config.yaml
num_hidden_layers: 8
hidden_size: 640
num_attention_heads: 10
num_key_value_heads: 10
head_dim: 64
intermediate_size: 1280
vocab_size: 48952
hidden_act: "geglu"
norm: "rmsnorm"
norm_place: "pre"
norm_eps: 1e-05
positions: "rope"
rope_theta: 10000.0
rope_fraction: 1.0
qk_norm: false
attn_scale: 0.125
bias: "none"
tie_word_embeddings: false
parallel_block: false
init: "uniform"
init_std_qkv: 0.0235
init_std_o: 0.0
init_std_up: 0.0235
init_std_down: 0.0
optimizer: "muon_variant"
learning_rate: 0.00677
lr_mult_o: 3.0
beta1: 0.9
lr_head: 0.00576
warmup_steps: 200
schedule: "wsd"
decay_fraction: 0.565
decay_shape: "sqrt"
final_lr_fraction: 0.0
batch_tokens: 131072
max_seq_len: 1024
doc_mask: true
train_tokens: 1407000000
max_steps: 10735
dataset: "wikipedia_en"
MLP neurons of a small language model. Each row is named by its layer, matrix (down: output weights) and neuron, and shows model dimensions 229-420. Each number is 500 + 40 x the weight over its row's rms, rounded and kept within 0 to 999. Numbers have three digits each. A neuron's up and down rows have the sign that makes its largest values positive.
A block is one neuron, or neurons of one layer that tend to fire together. After each block is what it responds to, as a language model described it from the Wikipedia text at the highest values.

L3.down73:508519461571446439526466484538491505539535497441506548483516551488491542517508513470525544493485484525523508437477497463524497454538491560503513510480571476485459544526503510522516512562502471496545434516407557521566501502512449477476551534610513471525452512467470466514429465559467456447468559550454446524474544488435498508471475503484508494463466498561555514541493523558520476489531550591428504539499542499491539472451450530542476543468536501499455517554474425556493504538472523498433440482508492481457454503456461504504504464489521499492499516540478539510501510580470520506
L3.down396:535532495495550584521462573539581572554515507452547531491527463517557485486534504465530498550529473549494536463522522432518501460476571565522467487490464471474511468535493475501510481522454481524488538462524480459445477481504442429487481489454450430470494542478501520475576490512486495460453557526460426452545540534521491490525554500549525503472502524551525514536509507564531453594470422478443479496455446440521572426492542522480492506496407478582470530442577492496471525485511510466525422551550535475509477514412389484496496555505519424459459484560551485457465545477526427544
Responds to: Passive auxiliary verbs

L2.down100:456456487561489484517503509452542494570488409571484472434507436482495492504471510508428512577481496576521474477521552494484561551530514508459546554572524487449470530545504493486560472509497512486520552501505532465431496413515491492548470533428547453522627541500509509535514505530582483517462518433462488404505495490463512536513479470521419474441493484562463511556451437444503461449457527528526496448422454484551496533489558562496531522467464481462520461522494546563520393533496491464497502505613580430450503472460533472515524418492467485509535553441532523464477497548566484481
L2.down120:488449454417584450446540503473556461457518478477553505538436441515531498535536483551547515565524461470483522514529516527488474530453527476438503570512584536489472548490430470519489453541527480518553620534515427531495521594480492474490563526485521426523542515403499518494551483537419497530483440454519511408425541490469467567539515521503492496497465513535542454459470570497565460490452509494468477556563480472494462526474422492576567500495561443380541497517390543488476480497515517518485491546565473483579529522443576514498486464461473480514515437520479550520505492479558476545
L2.down420:543489512561493518547461480495560471549447498585510513494511493421475508457505510504463507495477487433525474515488462455514452525544453563559509501484506571461497486545485570433594492519575497465522552519521480486520411583520486486496494445587553450518474541529490577521550517454507547457550513523526453555464450511458560513464465455481501586514466534504526549489437454497517445490438468511556488506485555444603528514464593431537495522447434514515529507450404478516515497522545485551512434520523516548549546502569514487489496475492548518491429503551476574460447442509558469567
L2.down659:436474532536498451431523515517504475486500435504463474502435506523526551469590521521511460458464506514466489480441499411492508565543516484536548502470476523436554550490567524516563475433522558509505561519480492445476525511484482516536469515463525454507451515466567513473473566513499464548488494534505481487466492502534509515503553490430490564466516431580531523474484459484482570516453504602398440488487535443488500467516544495542540524449446523513535479443516539545434433472529396509510414517500459541450463474421526431419582491502467463502550469470582441469477414496536499599
L2.down699:556447488540505436532532424522501486511479443611511452513536444540479504539535490565554471504495487514486555519455535488553468509526509535526417535458503560499553501489465569485511477489420476520458505532431519560454530524470528433472487469506484517593555448470483554495517501515540509470499489466504463458510565529542550463540548587430542443439488493510508533512513554548459495415431466413557529433486522519477518483489434441521525525507483432600466481443387519523463501518453508454446564545551532453448494536393458454468493518484552521491462459491461434526460488513469450526
L2.down914:568493525468534408519477540576496503502519486479535471435491533526524483509527524482543459498464503551518515475422511533508476524515537501460490523471459582486500490472508512519452473482481555505526563526462470420434493463506486485548465582498593542496489576513476556556452517475521561404515531463481552441507517411496548488485436452437597434466499533534494462526440500509524504493538491509529497530517562476511566494532464554493490517516481571520501536451461474552485500577496513434491430548555497461435424480471474489461429511539570479469543385447497415519579451464519451510
L2.down1135:459493464589468475507607484475512540515516488508505499511490505497555514561438520476479447471448511468466514481499449467539452479476512505502424471551461513486544518496559521522568469487480481471508493553488442454528522604511545465504445504518526551481496518449490557541493444502530543587497511478448505512501510507523486550518471492482551456440463498511510541510489489563483477607519545562461469473454437448560513506538591504554567493540498393539533497466417516467534423511492568511447434419593502530580534527498494534544498453487411463498572396493482475479431398520535428531
L2.down1226:527457526506460543525463533572556508474497475450485534486454483554446511513459490525519490559580494506553518419405488487492472531462524526484489484484499584514483600505482467493448538517530531436452437532517479486527476425555515488490510479396403510584505356515461461549517512539524532528524504490495498492490518518462539525495518523551573491559472479501468557503459485513475508535491550527527444460528457549513487459491489490465494423501538472460479468501513418583432581523492489478523527498524545490567566484555499467533471504439458502546527461476506483477495485433573528562
Responds to: Adjective -al endings; line breaks

L4.down48:523491469473503491509464564506463474508437544493503418491479503460471468507491475484473441560482497549523492551526507495544558476434438556542449495510501522479460538488484485566578596481517437424501510558485485467518478489506501535500515528532531493571551465516458517516638519503468543432461499526533540508459521493491522467442501519572503512486478443481551464480390532441508448481467520457563551504515474546510501471518500472559494539511506412577523445498422480440517595487516504515506512475526490463511548516591597533548479503411464496441566436502494475546446448530535483527
L4.down536:513502503478510525459551466531543540498525513462529501496462512534429528419499515507473426618496528437554474530490488499496478487427473453542534542546543573522533456480497521463532544520482472435510448521540396529514526482480482517445491512517468482433542495484499506449559540522571513473471548477555492445483460577510469551515517519481490550487477537472435465477456487531427547546511488467594579501475488515619470437511454529532457442546568505537542483582501523542507497529513491544526493474590523438482525494597456479485505427527474483546412547531451484441489541531527489466
L4.down1142:515574555476460539498473493554539505553562475545384555522526489452504522530436533562511432475543509509498556517504483540535477475498534496533437474496465532490558490463496455455447518551502440600564485495471494476478482506475534528536526496499513456493531399520468629520511439500552524493471535494477475470459519477543462500532514462463472437466472518553458496432461468465450552472458500528499430568451478489413528546517524439553569517611525533524471445523513488490470517567516507525533502559530486545495535528509505466481451527458505565515511529495459466487589474493541472546
L4.down1261:491542514577436572435486601466546451491491511486479486493510492518488502495441480538434474533435403450524512479540534507490498527592507476521522516476553587485431480518449461420560522525554534524482553421499508454448515491462473457474444518460515445498473489500416517485452505479537605475481490529497482532478526546497472490536431447477497495486500529507433490496539482469457484507533541497497522533478480551517515532512486538505495482542462518507493439540514568494501535409492516519470524512524462485557512490554476530494545435567427488478405547500453433482540355559480525466
Responds to: Post-noun "of" preposition

L2.down174:503538482510475467401507450522450501462482557490489582482459486537544592504532500505469476478423483528526503492483545537488525496528528450495465487471393401486448540409446551525495514497462502526536488562617491455491484516485483539504564480497506466470475433468409505455499553534500498470513516513450562544447515471524478537472517486554492532548592456523475508523533544479568544558523516477508438497539468488515472569512592655463530495463525498517510517492527501494509509505506544466516510491477474455530556511525496431507478538500437423522545447459545562524467485487500534398
L2.down500:544547487496537482529512530487478517526510486479524530503518527502470451429560496455558500507498438521463492490506472446450489550441490531535523448427466514472537510436505506545462473510480531536439489436556476530483505501500454554536538466467518525449520482504460519567505524507509504514552487489530482462529497460523523527494496485533518466574535506533531505464523516418446496489566485451458488532545467504489524504446502481490524510474529498456542573484420500516463477496454481436546481528445473533424541430485504484457499456540501573504461494464445490470523510469532481544
L2.down831:515505461501486546505484453449541564475499460509498487462487489480519525472502486554556506565502566541488491494487558458510523534530518515462467539501501499457452519414474549517563490497461498530457493550511528492501423475434469443466511514462397490477562532507550513581561495485521513424472536529488414475567540474516479617487485455571454440487484585486490529472573466532578484563494467493484486470460436424520500512472481511522560509489538482489507488516447523541430468517489433470494498505525448537565504564446492536455477502499525538476535398534469474485577464465502463415
L2.down845:516521439491510485438497441484477455480438501494550474454506523454485514517503529496441546494492466518443519476517522401480583561558510524523488471482490576475558520437530482477534463482540479553545436516487467521412442556518496476525525526569444483470551508464456478455512442501535469435511523475517491506555497450540550488530476528461500574572513475481467542502564584549480524527520522494584501523509459493520483497456553573545505458516544420543526471464532543448503584486507497478486536493485468538513566496511579443486459536459490550515527534542518427441455525508555546459
L2.down938:435531472520541480467547481453528534457409542568551453403539435481473494509505500484438471511511524517508484455454528538412465458480516496477548512544521442481552476497498510486460528461551476495488466531527475439416543517516527449518492503523517466569526548524510496403516480430541449472535516468471499457510527532522493601523430484473581480530545458590530524520466477473504531497512557506481493528509501473527478468479494462530478460544459498560507468602488440508564424446498481471538440547600507536522504459589524465542546497511503445516548534465497498490460493583481494465
L2.down1229:473518468543546514502483458550535412574501462460435526471479509463493489557475473449469457517519547461472452472502518519521546461493467480484567464484561506526579478502505517553553526505454524507542579540504447500419462554515482523467508471428491487480526470567487520570466486505503558550549479546523544453490549554462603428497554515559518425514455486535546442386490490496535533556526490524536511505585526534495497417449470529483533477477541477476466452468482524443480525561529447523424515527460489502508501516492578536544523554495480515489555492547564540527559548547514495498
L2.down1230:517500467510515561496525517512476469564492555502450558466508533486498553516492523516524525476516519575471532535478491445538540443473507536485512567484487519508546542446540428510476487494496502464523528522484546550521430419492487521540568510481449569462555479524488466491514501430507480414542518458545537532506444482465558470490489488496458520562512502517429542450522478471519493432458473535568472528434587513551483550520484510501510494421502459498517532553539527509480516491527483518532497544507493454578461529512459529537501526365540575495421473435512487464514477610455522497
L2.down1257:521531531503527526465514495461507483594570523541520474448501517523506483482511469439531478566473559454486453532493520459544545455573464554464522476545512563493492479469498485570522467508487554477462487554464531465413512449475576558509479497495457557518460531511421548433490482544482536474534506440504422556486505493501519523524473519515446442532472522533545512480510504474519492426455459535490568473499499458507484510478525524457508521549533390495546523496523517516511487484506608494510564552494475520509523433430529481640508455450570510505484525498422427507464446498526594480
Responds to: Of after titles

L3.down513:469437545484466525522545472552504450519514598516557474496485516538542507550536484493461572524544527473501497494484534528515514459505491525466482475475455508476550501491522446428574507496496553501401480471465451568514452566457424403515491535336424524501514486540485507447453513548438568445459468509499465495513458439486499492516537424518485552460562457587390487516472492479445568503603469459511507498524509495531531461522488473531495496508507572500509460528471502472452543491530488479508485525444462494479471491465491475385458469467525472489498455517518485507463475478500513473
L3.down1150:479503504456513480513548553515494498511502559483535470474488474537489470536519473476483460555581489496478429562513602537466503500461524486544501453465454530514494496535486450606473526490514460462402477467485461493496591445484475563473515526464461572414576460532476551494563527463473523521479587467488540517484501471425476541475476520473543449550443506463522497518563533462483575484573420480506524562509534510496438493531555507460531495457552477466478493503503498547548482474534460478524520536484517490517459514397509459526510489517561516550500448488524489489475522593523493519
Responds to: End of introductory phrases

L4.down247:527550527525515427461525473549485574513409480429497565493532473536473400455518545479481442481469497506480489502459424470523469566430491473489500486474475507493519509496546467523491499502505446516507511489507499458498418551529467433461484552515506509487489528430472511477425455486518444523427473469525557520455482521431444526503544518495500497487509507549563558460602489487468519490502480474475500460553535529501469464491477516431450534563501391523484514537460511503488488548519437537442471513465496463500531446516465494411533505587440462464554466553527522458541585477442528581
L4.down572:476463548603489496476551471540534541554495534450525446500435542458511465492417495515428571542500555495525510534525482498499488541579599517465495469470491514479489512446456510506502490560556521481447550473565501459443505497526516463481501504487488510549542543478521471491514493452498482426514540565560493468487473469491524515546503520621504551504501545556375501498500574538492484495502439512532484534457460524501536519527555448554548513568515488582533527541517490560547500511486509479536504488486506478467561493524455575497433520493575460465491483483485498493534456567577508503
L4.down843:478479466582494576536535430438494541480492582519504559500493483467527519521517511529492537530449546484507461504514555510588451482512404444509485533494511509473568527508514487475557484534574514565420508543475468455485528479497486586575501474465505508528535486507465493533463439563470510457505485459463468457446546509517539556496484508510471529502487541523483484501506542563574552534500507461494547457516611527454483514595488556525455458488569520559578430483456484551477530507458506562474515521504548464464446481558442450469511503529490502548416467478537491452521467506410531540
L4.down942:501449562508510455552493429559524516518517512435439535510455486502459468484507525437546514511529494513516473497493570494546442494496517450455513442421405512472478532498478429491544514521429547491494478540521495521548475542554459572528522462550443376468551474457500458499481476500540490498453482453479513466541517592481508484487465529511526545563489546496507503430579502548495606521516470467573478444447533551498569486478533507506507481516459520464405499580467471480470496501450439489505468438498454526458521469392480444503463531530503472542505473501474564509436488490446498495
Responds to: Line break after paragraph end

L3.down271:579475520457552539513440500507521527542510542498527517527440445611537469481513545448476429415598480539507536446487568485506465517469376435526498438452541490487490533423446477501480515456545459553448556519519470519523508476542460474482485572362494494574536503531540532513479471527472502501491556564554493430453513521442520505546449479509558480515528450578518555518474423519466542541459514480451509481532531446466540483516497487536511434413534490522531474552560422450524562490505532460500445508498483530473484448474491438483508471462455449478493535522532526460508453363550458520
L3.down1221:536488542485534486543496494468554497420560474466527501450574472527496520476479488501486516528544462571462505508519510578529534571492487500551541480520506519470486524548534513536478523498452435493486520564489463568508528500467515552508505500403472508520467493443476481510525509511490544450477523450507512506492478496492516467474467546451417449515553539485544469538548487489374393520543567493465509498497542492478525475508528546484447532518510514401446454554455461557511513581478555519568558429516520502530534568503482465569464464482474491455490494494485532498525455455436575516
Responds to: Line break after paragraph

L4.down622:448549487482510467479453526527530417526449525529519526450481433557500442470473506522545434494433460468504425493545520470466518487483509456556467472420471454529573513534475541564523556567512518515539493475469436579476483498527499526550504428435454452525460544495453466593539492461443471495489419498548582554497559441482510461493492492482492610524526523569477507449527437515480531487472483497477409532465468540429570462501421588485560549480535499507529495467456444455506537413537529545486420535513474508517433512507473508514505525505504505539524493526514542480447554499479494495
L4.down1024:595461438482538545512478492554504489536451526505459457547504463507563498588528523485515516508386546502469498498534469488529468486443449456535530563466480434455529517597405500497483483523523441519487471461535491496485517483484502461481473501472526511512448559520564507523518519508503482484543485514488473442480485557406504579507506436559536514509547526433490516551447556521444512530536512483539517539497439468531528512468471435481551459518490468473457526472483466481506454435573514471487432497528523470451541526422542475521543519552444540480487429483572519517618453526536510552
L4.down1067:458505455526527516527437448491484573455444454517552521501490496514517529537491454502538501538490461506521421528445507492527475578489499460524526508475528517488459476433474505453501505482502509541470542531479517476426494518509527479510567613503496509510496530488468537553463493521466536497540471546517466532493482472463452484528505555489526471471487410504507434477478428492550489500567508475551463492478485516491440501507541519480488505482413459548528414525412517496558578516508542512493535555507523500545533493514492424502576480484530563541456492460481446506560535543491551479
L4.down1124:451498474511521582528520577547530494469470538504548533544509469475508501546485499467496485567525491549497513489414526478456534511546519613459531548562456550481433503469570530511472499485509528590481506464505505463549503485522531472423471500460470559530526569446579508491471470531550464556490450467493476526475441525507516524446534502543573508519482499483515480466575511500532563472500484476479501478473498511486547490486521531493487565626455551487518514446507462474554544491458528553501541495460429603497517480494510478415420490514537538485525492544506522563525475451407464484
Responds to: Verb after subject

L2.down179:457469470528572531613479489458509465466457499456428527524517516515482513542526442516458515531437546460553443435549455540406507485448486473477527460540536507504574545499466450520467468514540471496493519512589497505466476476523490561587537478462456386491514527518468464603562538463455513587540491505487466535461562536493494507420492445432569581524575450460514494465501542425486539542516557535502584525553451507468511478453504504499527497571474446438562466526519460454540474501553549516499472524517462483498515530558502418502498479461506485458566528521561508464444494474500514509
L2.down195:498463525456440433429479529523550568505561497550504491541483483486583456558460506419492476442486408521508494530498446483455512499520546508549455542446431534515584554536455479538518507479493520523567491492447480478505521501539485550494527432427511487485455583586564428488583438497497487514468500565438489452519508505474465485524464448513496516478461517501566561556488586447515444478519568431552501432487530467542514463474532494509484557458453493517451522514504507434528462556504536484457512469502489485562510438466529454504462515448529421545561568489487545589399460489475495541
L2.down258:493466460532521469529554465492470443438427479430561519483497485496506418518540446459508481397493483549580529519533539518470505459476555487552591507492513506502535542549526451522499463572511472537496482485464533491416481460564520509454449545424466494546503469474497479494414551518530441529495559432446519451513461497525481441617474466470547541510454490510507492543442440467501465489481532455446578462521564517455482527527539423483484483521479498502435464484465475463469475447492540518514513519493503514528579528577585513429500472528511450417556475490438447576556441423587449493
L2.down358:493465523484444573480499479590547506496460473495511491504544473520435426521490493457573464535497477497474450507507553566514497509454534444450533504503418581543498543502511520540456523504435455562486495440502426387451547461522508524453539500452501524473555433515443515455518549484489491480479595530491522528486499513481541503457550467518541487513472539473521491520479482491513517451550490470540474565481447544421484524432529522526570527478584549462511458501476462517495496523523430499550438497438536508487465493495450475488490512471590540549538501509485489479471526555549493476
L2.down1021:504477583477507453491510463507527419494458493463516466500512513480494515527511486501520499483535571561480375541510564537592515529487477464450439487463461601478545513511487546434480456471478469511427564437498556439487504495499475384482553524450475509531496548556488535347502459461502521438573508455466556466420493558479443500488444505515492478502517498415454539537402537423511490510460535445509433505432495528522439433529429520548528484508551440496474487498498486541494454559561476556453545516501464498493503480523533530487517485523548544463526441456516509448468540520520480543
L2.down1095:517540458435463487542446472547455429518530407539514508492524457471565415565540573443466646502533550491472513468557475393461463569522514570499481488493522479495468495515456606416451527525461514485568572510507433430476476519460475512505506468517510492466488454502521492530504513515473474431492466520534474599555520517488544528611545495426529501465534469552558439508487580443555487458508479516464498499497525497454505441493486514450498527538476477475507422541478480467565596517525461487500517436451507459519484465465498456497484448490521525453471551495545572503561475461483444427
L2.down1129:496564468548499509511478498449515492554454519460551514455455468478538528443512511465468413434529443509457497572595515538443526512525539535566476465524563486541438495476497475469474523486445488528410479508497543468474520485522587520522535483478451528478442517485497488521552558548549518507558584485511484486509486433472504487443505490492514506506493520572479455468493542456514480508493459468534494465506436469476511537503474507513457479471546479485516586519526604471518497467491502520533540478503450575518529498524493380459507520504487525497545539569522509571520518532503460524
L2.down1247:546428546512522415442601484506498500473573462552470453556460458480516479512524459528481437515451484493430512465521503481515493460485476514469452467495549513552458503549508534511439517496448488454429449507536492581556460529514490414450521475538540479509541497486572470512470523418562472533484479510462536474482408436537456451505489527558538398457520478478549496498421529540508482559473482497479529501538519484490475465534450576515534477562481522480517548525566447545504473461489478452448507435478498452515493454488447470459466486572515454484536583492497532477429430487542518526
Responds to: Temporal phrase endings

L2.down29:553503537519522535499522509441455520518536511497507503535491484551484486475454501432504445512544437471548500503523524582492513479545530514499496528460533473589463511532543591453507515557464505547458458531411491424493489523534465523428555545524528494478423485552499533504468509536445485484434535512464513471489477460553549517548513493539558446490404482502574479524501519412477507464526480439435450499485505508511451560525443522491533494501517501570512550479496511498507455572550503506591470445527556462567546476482461587514563509529523525497514436563431453487537555538521469488
L2.down310:532492424521501485511463586562478483469453502452565560514479512541464515513485514438472500481475541511478485467463531529505456493477446547522510502591453474533564500475464492494471573506444518511573504504490526479565461472525563469394587476478484475556459451452491473516484560431502502551446527492566543504467429516451544520457504548578516480424450487465546516476496544515516567538529472501445367537494516479531481452478455562443570490548506499495468519489498554511451461570489576486449491483509505518489466486522495499505474515545527531502521536462468537571473468515601428544
L2.down427:553460583459538500480562499526547504510474538459514475538517483571472526549454498438539506502489445512522459477450497495502515532517491542482517464421522383523531484500507543560478494538502475463508432471448480523482513512521512567520556458561504495548441476522494448532491490455473494494509608459507482451455500460406522471471554472504524460468433457522480529500426503516437480421462461511490474527463397456540445488519547505449485593441459459484434521507456541516524517534544546508485532472431490469522509548489496518472509460496571493392475505504471536515531543467493536507
L2.down586:519458534530401458434553551514492534536498520517474565530515495529541517522578532398461472470564563493528509470442529562566463481472543529437409505533490590484475507496493508474503513502524408443529501476532534501470559496467510416511556482460468471554503476474446436467538552535493456480523510547507567538589447519501508488468474554535486463532471463498509437464556494540484430433496511514522471524503477500466508481513481612477498498476490481514509497459558513475546438528480514548504475535553474477496492503524455511485568477580516542472556520564514452512466553536524563462
L2.down727:495500473491503454544443546474550450519532442544544514496519476476520460505475562493466518508519500436500445474513473528534511488541532486550563555458495420500484547535541609552368535494381484584414484457436466485509563481570490441500571488459623544513462501421558421481463500493472479499426467481402496489528573509514537509538451458474573500485477549527474503460520555480507446440503510564467498574540489518516457471529431507469489481426502500488490486518502500511515469503550452470509439560464491532495457489514590506576475489476557476501525468479531469476446495540522499581
L2.down793:511496508473546541481462470476480483541473460532457580454471500444525489507537477489454470522494480559541481452467551452473519381528504464458489504498537543512518402548547571514466542508560567523506488479511500518510495552441497504469510489549497550538434498506523430496560549520498502457463457527484465544528453522573499463500496567488467490482561515434472564522484448481473511456489529502540469510519548574470468523510537502520522482497477474469557531536511438570519554465475496509562556546466488471494416518490468411444482471515444604470488500470523463516513534481532473523
L2.down832:474512490528572516503473499477460523524533563484589445475546518445498478448499531505485439467440547491533544538473458547400502533511469497454536465475544522522514481524592537490531496509516495426483519501438586476468493526430535458449463515471528413524542561462474537478504475507524537579516538482497559461485521548424506530373449551513549548468554542528454516580554573537568550442571512564407514496558478468514487500443502482524584501511589523558529479532549453529483505499473500456538501503479472506530483477468443500477505494598443436513466496562559464510501564459498545506
L2.down940:502452475534500417574507510480565500476515477463490460545462612459495518473463447471520529495520482456534472463495515461450490479505542544442491397384517507523456523553491568492443534521506414478519565600495461508510474487480478480477505508556512572477474464511527441533507468486464392564511506509489544498492506497535521461474475551443526498526496523480524527559555484547462491523528480501424490534482501499547451528524453511477547524492522477455369572525473473533469442460544529513520468564510489493568434467445549502498509496446538426522454484471491548569517533526457522577
Responds to: Predicate start after subject

L4.down360:502486460493407476498504545507475538537461522478492510559523495459472461581468552438444508463539494551523486442488517416463500568529506481538578506484524429469467508445476436520498492450480523484396472492515439491493544428460420499485496468484533477524510448524484536450555503472468543510567549459581570521511466515499498589464523457493521525514520495522422538482493491474520537477522494534524509480450429484573504529505483524487445491497532535466564540501539494513595529465487509477575583505518486498406534592509479440472481494461546552515469520515534473515526495479459458464
L4.down785:518546557480506470437517542514475553557535519450503560457493524562502513545488530478487469502461425473440473469518574510525491475484511508512483495499539530478468567520504489579488518458490433474450507511448582491496431483500520522478472515299564539534495587521506507549514487467497471527499488417469476450487547550559423558458492455510503541547519564486472523507498492463520546470467488512418530545449423558571410488497442542425537465446500506496523529474527472494512519570564481489536485593447473469506460463496476505554506511471540525463474540452497506563488479503580496484
L4.down998:522482487504495528524530511510422497536509558537480449498610518528493453543511580471486494545473470552497446418509556509389537522521530534519523524562548521447531489499548401556469527543529468481476486542604540435489469384572436593524503567528499518533540447514487533543538486497514515487436586487508548545453456555458494544556500543481468477546493414492521500482502452515546487507523457445513503490476521572525462486511548546467544485425459488526550488487489556495467500496461534421570455490510460457558523519450466428448475532510508499561501503548484525544473528578495498513
L4.down1192:551456491464463496458424511519509556530422453510533477472524505487564460543460502415563488534493498510513429503458528528456494566486452531462508533506492566480461601513521492494508476542504532492502518529472600447512487546534567499452569522540527555390548395519449440504486498488447502500506500509454507503517535481513488496495505536490491501485458461501478511483495461475558491508533538405453538503470518469491523445552570496531467485597541503474489398530411495499457554462545509427514440490519439476505479551553504496476383460519510491505530430486511465489549525525545551406
Responds to: Clause-boundary tokens